{"n_head": 4, "n_kv_head": 4, "norm_eps": 1e-05, "rope_base": 10000.0, "tie_embeddings": false, "init_std_qkv": 0.0312, "beta1": 0.93, "schedule": "wsd"}
MLP neurons of a small language model. Each row is named by its layer, matrix (gate and up: input weights) and neuron, and shows model dimensions 32-95. Each number is 128 + 32 x the weight over its row's rms, rounded and kept within 0 to 255. A neuron's up and down rows have the sign that makes its largest values positive.
After each neuron's rows, "fires on" lists the tokens most often at its 100 highest values on Wikipedia text that the model never trained on.

L6.gate371 [151 121 130 177  87 118 115 151 151 165 105 171 110  89  66 158 180 119 122 174 138 152 156 193 105 112 144  70 152 135 149 128 134 150  94 143 139  98  55 140 152 103  82 127 109 170 142  98 131 134 155  54  86 104 139  88 125 134 126 199 108  85 161 108]
L6.up371 [122 141 134 161  94 186 120 156 175 126  99 117 115 129 148 125  77  70 106 106 177  52 120 170 103  86  74  79 154  84 181 123 174 148 143 105 167 108 103 112 126 159 134 149 104 116 152 156  97 112 156 174 121 148 124 105 108 105 103 112 169 125  89 140]
fires on: " (", ","

L5.gate721 [188 133 106 133 140 153 140  81 172 176 134 133 101 125 135 154  82  96 160 158 113 122 135 132 125 193  55 143 102 174 105 114  93 138 123 131 123 100 127 170 179 103 143  91  91 141  97  78 170  79 173 144 111 118 123 121  90 124 151 116 145 131 195 174]
L5.up721 [173 164 107 159 153 147  78 183 130 162 119 144 177  81 142 128 164 113  98 100 117 210 129 156 112 120 133 107 155 129 106  95 154 149 142 108 154 129 152  92 136 139 160  83 135 164 171  63 159 151 150 111  86  66 152 104 134 104  97 117  97  85 103 110]
fires on: ",", " and", " (", " a"

L6.gate419 [127 140 142 113 145 121 156 167 138 139 129 138 106 127  69 106 120  76  69  53  96  94  90 108 125 140 124 109 178 173 126 153 149 117 124 119 141 147 106  94 105 136 125 105  77  72  45 122 121 144 172 104 180 106 116 109 145 165 171 146 154  71 116 138]
L6.up419 [ 98  97 117 158 130 132 129 160 100  98 129 162 143 132 119 171 149 160 164 136 123 106 152 131 112 149 143 131 165 158 107 107 161 122  93  76  87 137 117 121 167 142 142 124 117 133 152 106 104 102 145 167  98 143 180 143 172 184 127 138 152 129 183 202]
fires on: ",", " (", " in"

L5.gate329 [118 127 135 125 145 102 115  97 121 171 138 164 112 144 164 127 129 149 174 127 162 169 168  73  99 164 133  97  85 117 165 181 100 145 122 131 120 108  99 145 176 128 129  79 157 137 129 120 112 138  74 119 125 118 104 148 151 131  82  93 152 157 154 169]
L5.up329 [137 107  78 151 116 155 180 105 127 110 120 135 105 149 162 163 124 120 159 157 103 160 135 122 112 141  70 151 148 198 160 156 121 136  87 134 159 147 130 165  84  97 167 133 154 175  97 139 126 113  88 178 128 120  65  97 159 109 142 156  97 140 123 114]
fires on: ",", "-", " one", "d", "ie", " One"

L5.gate592 [117 163 108  81 165  83 129  73  91 142 170  66 149 160 138 143 162 105 133 138 170 193  79  95 152 126  65  87 100 125 116 200 105 112 126 175 111 158 122 131 124 126 126  89 111 107 154 118  75 170 112 112 161  88 145 124 103  69 158 132 136  70 158 140]
L5.up592 [153 127 110 131 144 153 132 142 173 129 124 160 101  86 183 105  28 110  98 172 151  92 140 133  69 155 150 168  86 125 104 154 140 181 143 125 181 134 136 106  73  95 161 179 111 119 156 122 129  96 107 147 157 118 210 116 119 115 108 206 147 158 124 130]
fires on: ",", "D", ".", "2", "U", "0"

L5.gate304 [112 127  76 154 164 118  97 128  93 103 104  73 156  95 124 133 166 146  59 142 146 132 190 125 124 121 144 119  94 118 132 139 108  99 119 136 151 131  80 102 176 158 168 141 134 113 132 153 213 139  97  86 123 121  24 142 104  68 112 149 127  99 176 131]
L5.up304 [135 137 154  59 204 126 114 140 113 111  66 166 111 142 104  90 135 124  76 139 136 154 113 141 148  96 148 199 146 104 147 144 136  92 155  98 142 123  55 149  96 127  74  98 168 111 180  83  87 131 178  78 121 128  76  75 123  66 129  99 128  96  98 156]
fires on: ",", " had", " did", "'", "s"

L6.gate720 [147 166 131 138 100 116 119 134 150 138 107 163 112 170 112 175 189 143 188 167 122 129 133 168 139 108 140 124 135  80  78 141 174 132 122  80  99 126 126 121 126 200  85  63 112 157  83 105 185 116 133 135 107 119 120 197 161 104  78 140 121  99  62 108]
L6.up720 [140 110 138 199 131 119 141 155 129  78  83 129 202 171 115 151 130 131  36 122 129 109 114 124 120 142 136 167 135 104  78 135 147 113 130 153 171 130  98 192  86 133 190 148 121 123  72  75 160 159 146  96 100 140 161 109 174 144 154 148  74 143 135 185]
fires on: " in", ":", " for", " to"

L6.gate830 [121 179 105 152 123 149 158  86 130 168  89 120  75 128 111 185 168  85 168 127 149 139 150 149 121 169 102 130 156 114 148  90 170 107 150 124 110 148 108 118 157 190 105 135 100  93  60 113 103 120 138 137 136 179 182  85 108 140  71 103 142 119 156 100]
L6.up830 [ 86  89 135 116 142 120 101 178 130 130 141 109 177  39 123 169  86 110 154 131 111 117 194 167 108 104 149 177 128  79 144 166 131  88 184 137 141 104 124 110  99 106 117 101 126 225 136  89 149  95 132 104 133 107 164 119  87 157  62 164 146 119 163 158]
fires on: ",", " and", " &", ";", " well"

L6.gate14 [115 144 163 102 207  87 111 154 105 137 139 189 141 104 135  90  86 116 191 115 162  82 124 167 160 103  71 170 103 116 158  82 119 117 133 153 153 126  82 138  93 106 130 150 121 120  63 137 101 158 155 120  87 135 157  94 112 167  78 209 120  98 143 142]
L6.up14 [106 102 111 114 150 194 122 147 203 144 121 152 144 112 127 153 147  48 108 128 110 122  90 186 135 126 101  90  98  89 179 113  48 127 143 121  97 124  98 156 115 144  98 115 130 122 136 150 191 209  99 132 125  64 117 131 116 179 138 119 109 124 111 162]
fires on: ",", "\""

L5.gate723 [146  85 157 123  93  89 143 116 154 173 193 108  89 205 146 112 108 124 165 100 175 145 113 145 190 146 138 100 129 193 136 151 166 142  87 129 144 202 145 124 126 101 167 120  81  68 140 121 146 185 148  94 166 133   7  93 112  87 156 116 108 117 155 155]
L5.up723 [168  80 121 165 151 163 120  75 172 130 116 100 169 131 141 105 113 103  89 167 137 162 130 184 160 160 111 100 153 134 145 126 115 157 135  86  97 172  64 140 111 147 122 119 142  89 162  81 165 158  72 110 102 130 191 146 184  85 137 104 146 181 119 142]
fires on: "="

L5.gate186 [123 160 147 118 184 166  89 105  76 164  64 102 124 180 116  96 135  53  97 105 129  85 116 124 167 169 120 189 168 209 149 158 141 106 157 123 139 113 124 140 132 141 135  93 168  34 136 163 116 129 132 165 159 123  96 107 190 133 173 116 114 148 129  91]
L5.up186 [155 198 140 135  71 117 109 114 133 118 127 169 136 156 115 111  79 162 127 120 122 136 134 125 164 155 156 157 139 168 152  81 170 174 126  82 134 112 175  72 147 107 113 127  96  84 160 135 150  68 124  80 126  86 150 169  88 146 103  86  98 161 123 133]
fires on: " and", "'", ",", "’"

L5.gate344 [149 124 117  88  99 122 156 114 121 141 161 177  85 141 129 121  98  53  98 182 135 118 131 112  92 134 104  87  80 131 214 169 130 142 109 134 104 147 112 116 119 109 124 104 168 112 133  82 145 140 194 147 106  95 114 100 150  91 151  81  85  90  94 180]
L5.up344 [103  91  97 142 167 148 134 111 162 148 152 194 125 123 128 113 151 137  99 161 123 138 147 127 116 113 167 197 131 143 168 152 124 151 154 106 158 165  83  95 133 155 191 120 133 159 154 113  86 124 129 140 138  93 131 195 127 127 127 151  88  88  71 154]
fires on: ".", "ci", "-"

L5.gate513 [165 131  69 121 148 161 106 177 128 140 148 145 125 138 105 155 180 131 206 137 132 151  80 165 184  98 113 147 115 134 151 131 164 112  45 115 112 157 126  77 109 156  98 108  64 143 162 136 132  84 141  96 118  79  98 128  97 154 148 131 146 147 174 125]
L5.up513 [102 114  98 160 138 139 116 123 108 157 143 158 148 149 168 162 108 120  89 120 155 101 148  92  95 141  50 106 113 124 101 166 128 175 143 126 135 131 142 187 129 110 125 110 125 110 130 135 193 115 110  97 133  84 138  66 158 104 138 108  75 106  76 149]
fires on: " of", " at", " to", " on", "\n", " in"

L5.gate768 [164  41 105 123 116 143 130 106 148 189  79 134  59 123 134 104 105 135 181 147 120 140 151 138 148  87 127 105 148 156 169 141 128 142 114  77  88 105  88 131 124 103 147  96 102 118 127 117  63 120 154 191  88 170 137 141 170 148  97 147 143 162 205 130]
L5.up768 [ 77  80 106 128 182 125 122 101 160 215  69 129  97 148 128 181 115 110 169 162 141 130 102 120 160  94 105 169  98  76 126  82 144  99 164 133  97 107 125  90 116 106 111 123 151 224 186 111 107 110 150 170 126 134 120 112 103 136 109 147 198 185 185 125]
fires on: ",", " and"

L5.gate682 [118  82 159 152 177 154 132 121 129 184 127 176  71 119  97 123 134 122 120 138 124 128 141  85 149 152 157 123 115 156 154 138 181 118 132 103 131 112 108 141 145 186 120 156  93  97  99  38 162 105 156 100 164 144 139 148 165 156 141 167 158  67 132 187]
L5.up682 [136 102 139 130 197 163 124 131 121 152 142 218 122 149 120  80 154 115 123  45  99 153 182 135 132 112 156 111 136 131 156  84 163 109 113  76 126 128 130 126 105 126 114 161 110 112  94 122 149 172 169 154 101 135 175 165 150 159 110  96  31 159 119 154]
fires on: ",", " is", ")", " was", "="

L6.gate278 [120 120 121 179 116  99 110 102 149  93 144 130  68 145 122  75 168 126 118 192 125 105 103 171 173 146 127  72  91 123 144 143  94 111 142 109 109 157 132 132 104 155 122 115 172 177 147 126 137 127 141 170 113 137 176  92 129 149 151  87 154 146 108 147]
L6.up278 [172  92 111 150 135 162  89  99 178  83 145 140  88 121 110 196 176  78 132 129 133 178 173 134  81  81 115 154  87 118 113 136 124 150 133 149 122 110 101 128 149 150 135 140 127 200 147 128 106 143 182 116 133 121 141 137  93 124 181 144 132 133 118 138]
fires on: " \"", "="

L5.gate181 [110 165 114 206 124  97 123  99  93 152 135 124 162 137  72 143 100 129 119 184 137 157 126 124  96 119 155  90 126  84 161 140 124 136 137  60 169 154 133 125 124 116 157  79 176 132 131 144 145 165 139 122 114  94 150 103  56 150  91 176 136 100 124 139]
L5.up181 [147 128 122 163  70 153 114 145 146  79 114 129 149 105 123 148 100 122  56 148 160 142 144 148  93 136  84 113  93  99 110  55 123 187 169 125 113  91  93 183 126 145  90 184 138 241 125  92 162  73 133  79 114 144  95 142 138 103 156  69 156 136 112 127]
fires on: ":", "-", "\n", " the", "|", "="

L6.gate606 [105 137 139  97 127 134 122 124  91 120 115 135  58 121 186 149 155 123 117 119 132 156 170 107 131  98 142 158  62 131  68 146 193 146 157 145  96  60 102 130 165  94  65 127 182 125  90 180  83 174 117 122  83 150 167 162 130 131 158 144  94 188 174 123]
L6.up606 [ 45 166 167 162 134 136 139 122 159 145 140 169 128 162 140 100 146  39 101 152 169  94 116 166 135 104  84 132 117 138 101 115 120 117 155  69 146 128 110 135 116 130  85 114 134 132 119 151 114 174 122 102 119 101 189 145 104 122 176 122 177 111 177 149]
fires on: " of", " and", ",", " in"

L5.gate634 [127 128 115 151 113 126  70  64 124 164 102 126 120 161 107  83 151  67 133 149 107 135  93 189 108 217 109 143 182 201 158 115 119  80 143 112 156 163  84  90 157 106  92 141 132 106  83 163 111 104 151 100 142 131 123 125  98 110  82  86 133  78 131  98]
L5.up634 [155  76 151 149 163 104 106  74  53 101 103 108 112 121 153 147 139 181 157 122  84  60 159 121 157  96 177 164 112 153 123 126 167 145 161 141 151 133 171 129 154 154 126  65 140 111 145 125 133 164 163 115 136  96  98 138 151 111 150  84 119 172 109  91]
fires on: "=", " =", " (", ",", " and", "  "

L5.gate476 [131  68 133 100  55  62 123  64 170 102 132  87 119  89 166 138 158 129 111  91 154 159 100 131 119  94  74 130 149  94  77 126 135 167 169  89 136 103 152 171 181 149 157 117 144  97 119 164 118 103 147 127 101 103 143 195 163 162  64 152 166  80 121 128]
L5.up476 [163 104 108 120  39 131 143  87 104 130 144 154 130 115  86  63 138  97 126  76 106 125 117 179  71 166 156 163 106  61 108 147 140 120 124 141 173 104 100 140 152 114 150 152 138 171 154  72 140 119  95 110  44 120 169 127 131 132  91 127 108 138 142 112]
fires on: " the", " in", " of", " on", " to"

L6.gate381 [121 143 145 135  63  70  59  90  94 123 161 174  60 140  88 140  89 129 130 124 143 200 132 139 164 174 142 173  94 121 118  91 163 149 104  40 113 170 131 133 102 133  89 114 123 131  99 106 135 126 125 157 141  81  96 103 162 139 113 120 145  59 112 143]
L6.up381 [141 142 145 171 132 143 118 130 123 110 133 147  87 136 151 153 126 113  83 127 101 107  98 104  82 157  40 169 144  96 153  83 102 185 129 163 100 196 108 103  98 137  88 146 218 109  87 166 127 137  90 152 120 196 139 115 147 126 135 128 137  71 102 129]
fires on: ",", ":", " (", "-", " –", " its"

L6.gate377 [126 112 110 193 119 165 132 133 140 195 113 148 151 157  93  80 111 105 125 137 116 147  88 163  70 108 169 145  79 126  85 102 145  87 111 156 121  90 132 118 170 115 178 140 116 137 154 123 105 119 115 107 157 172 140  95 159 169 150 119 150 227 144  86]
L6.up377 [140 118 119 167 178 137 114 105 109  96 100  94 116 144 122 172 131 151 124 129 132 158  91 107  85 163 109  88 127 174  58 164 103 110 117 127 122 194 163 150 119 130 194 115 207  90 170 141 117 117 107 128  88 143 104 133 105 118  94 126  99 211 161 228]
fires on: "|", " to", " and", " or", " of", " the"

L6.gate530 [107 113 146 149 100 146  94  72 145 145 169 166 106 133 100  94  55  78 209 152 119 132 147  38 125 114  39 157 131 188 119 136 131 111  83 122 149 161 151 118 146 185  91 206 161  43  83 145 173 148 129 152 119  85 138 132 177 119 119 128 130 153 121 136]
L6.up530 [100  80 160 152 146 102  91 128 163 123 131 143 109 172 192  95 167 105 107  84  86 109 147 158 157 116 120 113 178 113 215  81 133 141 168 110 126  80  85 105 143 149 120 100 125  78 118 146  88 131 153 140 160 124 184  97  15 152 102 132 131 122 122  91]
fires on: "-", " is", ",", " are", "$"

L5.gate330 [113 181 145 147 145 149 167 104  85 184  54 128 163  77 103 145 159 148 133 158 156 157  99 134 110 142 138 131  80  64 161 123  67 148 110  78 183 112  97 118 129 181 173 152 133 138  85  80  95 116 142  97 146 157 146 135 178 154 164 139 180 102 140 137]
L5.up330 [175 168 125 202 114 148 146 105 164 186 155 140 131 147 185 178 173 181 112 164 109 206 139 164 106 160 109  90 120 135 132 171 107 184 103 151 121 162 143 152 155 122 115 102 120  92 142  59 107 141 166  87 111 110  63 174 154 149 108  91 147 216 153 188]
fires on: " to", " of", " after", "−", " age"

L6.gate155 [160 163 164  88 170 119 155 133  68 182 141 117  69 150 109 206  92 150 135 109 109  80  73 148 179 108 154 156 136 134 125  65 112 160 162 102 137 121 168 159  71  98  93 173 115  76 122 114 150 110 177 112 143  62 138 106 104 135 175 118 189  98  59  90]
L6.up155 [133 131 109 118  90  93 157 115 128 131 141 115  66 149 150 109  88 107 100 109 105 165 137  80 137  99 129 127 105  92 153  44 108 161 107 162 156 128 132 117 183 157 123 170 196 115 169 125  77 122 122 115 123 216 171 123 154 158  63 101 139 132 121  94]
fires on: " a", "'", "-", " |", "s"

L6.gate490 [126 177 169 121 125 152 139 112  75 100 123 155 133 143 150 131 187 122 185 141 134  82 128 171 187  85 127 114 163  88 114 111  76 108  88 133 117 116 154 116 145 133 124 155  94  88 151  64 100 119 142 197  88  96 100 100 152 140 154 120 137 119 166 183]
L6.up490 [ 87 183 161 161 134 119 143 111 127 174 142 120 176 104 119 113 155  73 113 166 162 149 107 116  87 107  94 152 128 120 147 131  80 124 131 156  99  93 164 140 152  56 110 118 200 127  97  69  94 152 202  91 123 146 117 168 101 104  93 126 102 155 190 146]
fires on: " |", "'", " +", ":", " ro", " comp"

L5.gate92 [160 164 115  89 130 188 138  76 217 168 165 140 119 136 122  92 189 155 161 129 171 124  69 106 117 142 143  83 142 139 130  80 153 106 162 138 149 106 142  90  79 109 110 174 154 175 139  60 115 124 155 148 134 160  64 145  96 183 125 102 109 139 104 124]
L5.up92 [119 132 182 124 148 147  87 111 119 150 177 146 123 106  65 124 146 147 108  59 134 166 153 106 141  72 112 156 150 108 107 145 131 142 135  74 188 135 147 125  95 146 230 152 113 121 104 155 140 156 109 105 106 128  97 139 103  76 144 142 145 176 152 148]
fires on: "ti", "si", "ari", "gi"

L6.gate459 [109 122  90  86 185 149 133 133 183 146 198 186  69  77 157 136 137 157 135  99 137 125 139 102  99 118 163  23 136 168 136 116 108 193 224  55 103 196 152 109  71 147 157  92 142 100 135 166  98 129 146 182 118  99 145 130 120 162 137 138 116 169 116 115]
L6.up459 [115 136 104 179 128 157 111  93 134 107 148  99 178 133 121  78 134  55 156 101 147 102 172 124 157   4  94 194 135 139 104 154 126 117 149 112 115 130 136 157 122 170 145 151 127 149 109 122  87 104 142 117 173  86 121  71 129 119 133 133 118 128 126  73]
fires on: ".", "\"", ";", " |"

L5.gate262 [100 183 132 150 147 122 155 140 120 128  92  89 139  78  58 150 149 107 119 108 139 126  61 101 160 112  70 137 109 111 136 124 122  93 104 101 131  68 148 185 181 112 120 108 168 127 145 121 131 158 171 174  47 126 114 161  97 147 122 160 133  60 157  66]
L5.up262 [ 96 128 181 115 193 166 186 144  81 166 105 151 159 111 126  96 156 136 107 180  79 132  68 187 117  97 138 130  88 149 104 172  79  33 127 102 128 128  58 150 116 140 119 155 150  97  36 120 115 104 155 101  97 128 121 118 120 127 121 140  82 154  75 115]
fires on: "'", "s", "’"

L6.gate542 [ 94 161 120  89 174 146 145 123 139 160 204 164 161 112 130 161 117  96 134 104 168 101 100 181 122 145 172  98  72 113 122  60 104 180 132 195 107 135  97 137 187  43  94 175 138 141 100 157  97  97 187  83 127 134 151  87 139 157  74 168 121 154 186 150]
L6.up542 [ 89 108  90 167 100  98 107 129 194 146 139  55 135 128 160 129 135 137 139  87 123 127  99 202 113 119 141  67 189 132 155  93 107 181 148  99 134 203 104 122 157 122 137 115 113 179 115 141 132 157 125 157 146 132 174 136  87 100 100 164 151 118  83 132]
fires on: ",", " Sm"

L5.gate603 [107 123  95  86 112  95 200 110 145 161 126 133 119 209 220  90  83 127 194 161 139  97 132 220 126 141 125 106 116 131 135  93 152 196 178 149 147 110 104 127 169 146 103 109 144  99 180 106 154 138 142 168  85 111 126 132  87 169 111 154 142 138 132 178]
L5.up603 [132 152 106 162 152  71 114 122  98 158 134 147  89  64 141 101 145 155 136  78 135 141 165 175 183  99  98 138 100 150 143 148 118 170 156 103 154  70 164  80  97 147 113 144 132 164 167 117  96  70 109 194 126 143  79 183 161 123 160 146 148 103 114 136]
fires on: "\n", " (", " is", ".", " &", " |"

L5.gate158 [154 111 109 140  97 131  42 105 141 182 129 108 113  90 113 102 113 111 215 167 156  92 116 185 146 108 144 159  98 121 121 149 167 141 181 127  77 158 104  71 148 108 144 122 130 132 112 162 100 128 101  97 125 143 152 133 144  46 136 169 168 180 169 191]
L5.up158 [137 118 120 119  89 158  99  97 119 115 121 167 115 107 110 147  99 141 133 160 106 127 119 156 146 129 120  91 102 101 108 107 135 166  90  91 101 125 152 117 183 150  99  93  82 103 103  82 167 162 126  74 110  78  91 128 185 119 126 141 150 130 103 137]
fires on: " ("

L5.gate817 [ 59 134 146 135 121 159 129 164 144 160 172 144 106 128 122 136 115 119 160 112 176 163 179 131 188 122 155 116 153 110 134 142 106 153 143 137  69 128 126 143 151  95 128 162 100 232 136 133 128 180 108 197 115  99  81 150 128  86 146  99 148  92  85 146]
L5.up817 [134 185 198  89 110 150 172  99  86 153 207  70 105 140 118 116 132  87 135  96 109 171 137 162 133 144  99 156 122  19 128 122 106 136 112 141 105 107 140 100 186  92 143 161 144 105 119 207 109 134 103 108 143 116 163  95 182 146 123 140 120 141  35 167]
fires on: "\n", "-", "yl", "s", " result"

L6.gate717 [138 135  98 137 124  83 163 197  99 153 164 224  53 113 171 137 184 144 134  85 200 197 153 151 146 179 161 122 151  74 128 153 169  84 107 164 116 127 106 145 171 135 122 136 144 119 147 173 123 147 115 136  99 160 118  77 118 144 152 165 169 108 139  83]
L6.up717 [161 127 130 139  69 138  98 128  79 116 165 138 162 110 151 185 123  80  86 116 142 120 135 173 122 138 189 145  69 141  81 125 165 133 180 143  76 156 143 144 202 128  69 152 119  91 185 126 138  85 103 131  85 125 132 117 201 142 141 106 119 156 126 161]
fires on: " is", ",", " and", " was", " of", ";"

L6.gate110 [131 120 159  84 144 115 129  82 108 195 139 162 112  85 128  97 146 167 172  72 126 145 107  95 146 177 112 109  74 113 125 155 105 127 168 138 116  66 162 126  71  73 152 123  95  87 130 158 224 174 100  99 102 117 130 134 127 143 124 141  81 142 133 179]
L6.up110 [123 167 151 156 149  90 114 211 156  89 158 124 104  95 192  79 164 119 164 187 211 115  50 124  62 180 117 133  96  64 115 114 128 116 113 114 107 206 120 140 154 115 127 112 165 117 174 143 134 129 146 167 104 116 104 156 178 111 126 210 122 161 121 115]
fires on: "\n", "-", "B", "(", ".", " ("

L6.gate651 [150 142 142 131  48  98 103 111 114  86 123 164 106  75  87 137 107 103 110 139 164 147 110 123 184 129 150 137 171 166 108 140 139 125  92  81 120 155 143 132 139  54  79 105 137 107  88 108 193 152 128  89 124  45 155 101 170 130 163 123 118 108 167  88]
L6.up651 [ 98 119 129  93  83 141 142 109 134 187 111 133  90 141 136  65  89 132 166 143  79 116 106 166 101  98 157 125 125 147  94 154 128 116  92 147 134 156 171 105 193 116  74  97 127 154  39 124 140 148 131 141  80 160 155  84 157  30 148 169 165  54  69 167]
fires on: " (", "-", "—"

L5.gate655 [140 132  95 134 154 122  66 107 138 176 190 122 149 155 114 120 115  74 182 131 130 177 127  78 200  93 117  88  86 121 159 172 176 162 140 129 123 111 165 138 159 158 141 170 127 108  91  59 148  80 104 117 121 125 139 110 121 108 135 118 134  96 160 157]
L5.up655 [135 143 112 123 166  90  78  71 134 112 140 132 175 134 111 109 128 122 124 136  86 192 107 111  89 124 163  97 185 155 125 126 125 183 125 137 101 129 120  97 128 129 117 219 192 148 183  99 144 149 191  77  95 163 163  79 103  99  74  90 199 118 134 128]
fires on: "=", "'"

L6.gate197 [104 141 198  67 162  87 129 166 121 231  93 134  89 130 133 156 117  66 191 108 142 120 163 167 143 100 159 153 127 181 115 128 135 119  98 149  98 138 130 169 137 116 118  98 128 100 164 107 124 158 119 142 114 140 187 102 153 156 109 113 134 141 121 172]
L6.up197 [134 120 102 107 144 102 181 156 172 212 130 134 122 116 166 133 135  67 166  66 133 115 126 170 136  97 128 115 106 143 132 122 138 143 163 145 108  91 131 148 138 128  80 116 128 109 122 128 135  72 117  92 124 157 182 186 162 161 113 122 141 115 123 176]
fires on: ",", " and", " Japanese", " =", " a"

L6.gate164 [105 126 137 132 112 123  46 114 133  70 111 126 121 119 157 109 122 116 128 122 134 129 100 173 156 171 119  72 184 156 104 146 199 152 114 125 122 124  75 150 133 146 193 179 104  89 101 143 135  97 105 112 109 185  75 160  89 110 156 125 139 166 168 197]
L6.up164 [120 172 149 149  96 112 131  45 101 116 126 165 136  98 128 157 127 105 157 136 148 134 112 137  94 128  87 130 170 140  58  91 135 134 146 130 114  59  84  88 173 111 100 149  86 112 107 128 131 118 144 159 124 122  56 102 113  87 158  97 106 137 120 115]
fires on: " (", " $", "P", "$"

L5.gate413 [106 154 123 148 123 166  73  92 203 170 114 104 105 138 152 108  95  59 129  89 163  72 143 165 157 162 154  84 120 151  78  87 130  91 179 120 160 103 113 116 130  64 128 196 150 129  85 136 114 124 114 141 127 152  70 187 147 181 131 179 109  92 135 118]
L5.up413 [101 116 166  74 137 144 139  93 109  81 104 119 130 108  96  98 178  83 100 146 130 136 126 138 112 120 130 134 106 117  54 150 126 192 174  68 125 139 177 108 141  94  86 115 152  65 163  92 206  71  86 170 145 162 140 162 167 140 173 118  57 132 154 172]
fires on: ":", "L", "S", "N", "I"

L5.gate178 [117 113 143 165 130  77 115 103 143 182 136 129  98  24 112 136 179 146 158 134 115  96  95 179 157  91 155 133 133 102 130 149 149 150 144 152 114 144  83 142 166  94  91 137 164 109 147 125 123 141 123 148 162 158 153 101  73  92 143  87 152 103  90 113]
L5.up178 [154 104  96 123 171 141 114 120 122  98 173 115 171 140  92 192 106  89 187 135 105  66 115 118 111  97 134 166  93 154  38 132  69 177 146 106 171 114 167 163 137 157 162 135 139  84 130 140 126  80 102 134  85 120 190 122  59  93 128  51 110  85 109 150]
fires on: "="

L6.gate108 [111 108  55 150 107 129 148 109 129 145 135 177 114 205 142 121 139 159 113 132 123  69 182 139 137 145 119  91  67 158 156  83 113 106 154 128 169 166  52 122 125 118 130 187 114 118 191  85 180  89 175 122  70 159 226 114 135 139 151  68 142 191 183 158]
L6.up108 [125 111 128 178 127  79 171 155 125 101 138 115 118 175 133 103 112  98 114  85  77 112 163  92 164 119 124 114 109  97 134 100 191 152  98 114 109 106 104 157 175  97  78 128 101 104 145 135 148 198 113 109 129 119 149  70 117 124 120  99 162 112 108 146]
fires on: " and", "ing", " ensure", " announced", "uring", "ed"

L6.gate805 [171  83 161 162 155 122 164  97 156 193 141 185 129 132 142 100 126 172  98 149 164 173 203 130  33 157 129 150 151 158 124  82 146 159 124  96 178 133 136 162 164 138 170 173 130  73  76 136  96 118  97  93 156 198  89 129 152  95 104 144 112  80 132 104]
L6.up805 [152 127 135 133 101  81  97 137 154 139 113 166 146 149 127  99 135  86 134 104 139 114 129 107 145  98 220 132 173 150 110  44 167 125 150 136 188 115  89 114 182 104 124 153 194 137 111 139 198  76 132 130 107 134  91 113 124 159 101  81 113 120 109 139]
fires on: " (", "si", "ali", "="

L6.gate537 [129 117  80  83 173  89 116 126 135 147 113 175  89 112 154 116 150 192  91 140 175 104 174 158  95 129 115 117 107 180 172 159  81 108 186  97 137 136 142 110  82 123 135 123 131  82 146 115  93 149 217 154  67 144 167 102 104 111  92 148 123 151 176 122]
L6.up537 [126 144 160 163 141 112  76 144 155  98 113 122 100 133 164 124 116 119 142 144 201 150  83 100 142 106 122 133 103 174 135 168 108 164  94 116 139  90 154 133 164 142 129 127 109 137 102 151 120 169 140 178 169 131 100 102 176  55 141 135  80  95 133 177]
fires on: "."

L5.gate566 [112  59 102 101 103  98 145 125 147 153 112 156 147 213 120 109 128 119 101  83 124 131 103 138 108 111 104  84  25  99  83 112  96 131 108  89  93 127 122 113 120 113 105 151 133  98 148 137 128 110 112 146  30 127 132 149 100 105 136 121 146 167 133 108]
L5.up566 [149 134 112 148 164 161 133 178 139 128 129 106 117 121 197 102 170 100 153 138 136  84 135 161 125 154 119 109  87 159 120 103 163 158 133 142 138 130 174  67 145  99 102  82 104 107 142 138 117 176 164  95 117 119 215 158 130 120 154 109 127 151 147  99]
fires on: ".", "-", "ru", " some", " h"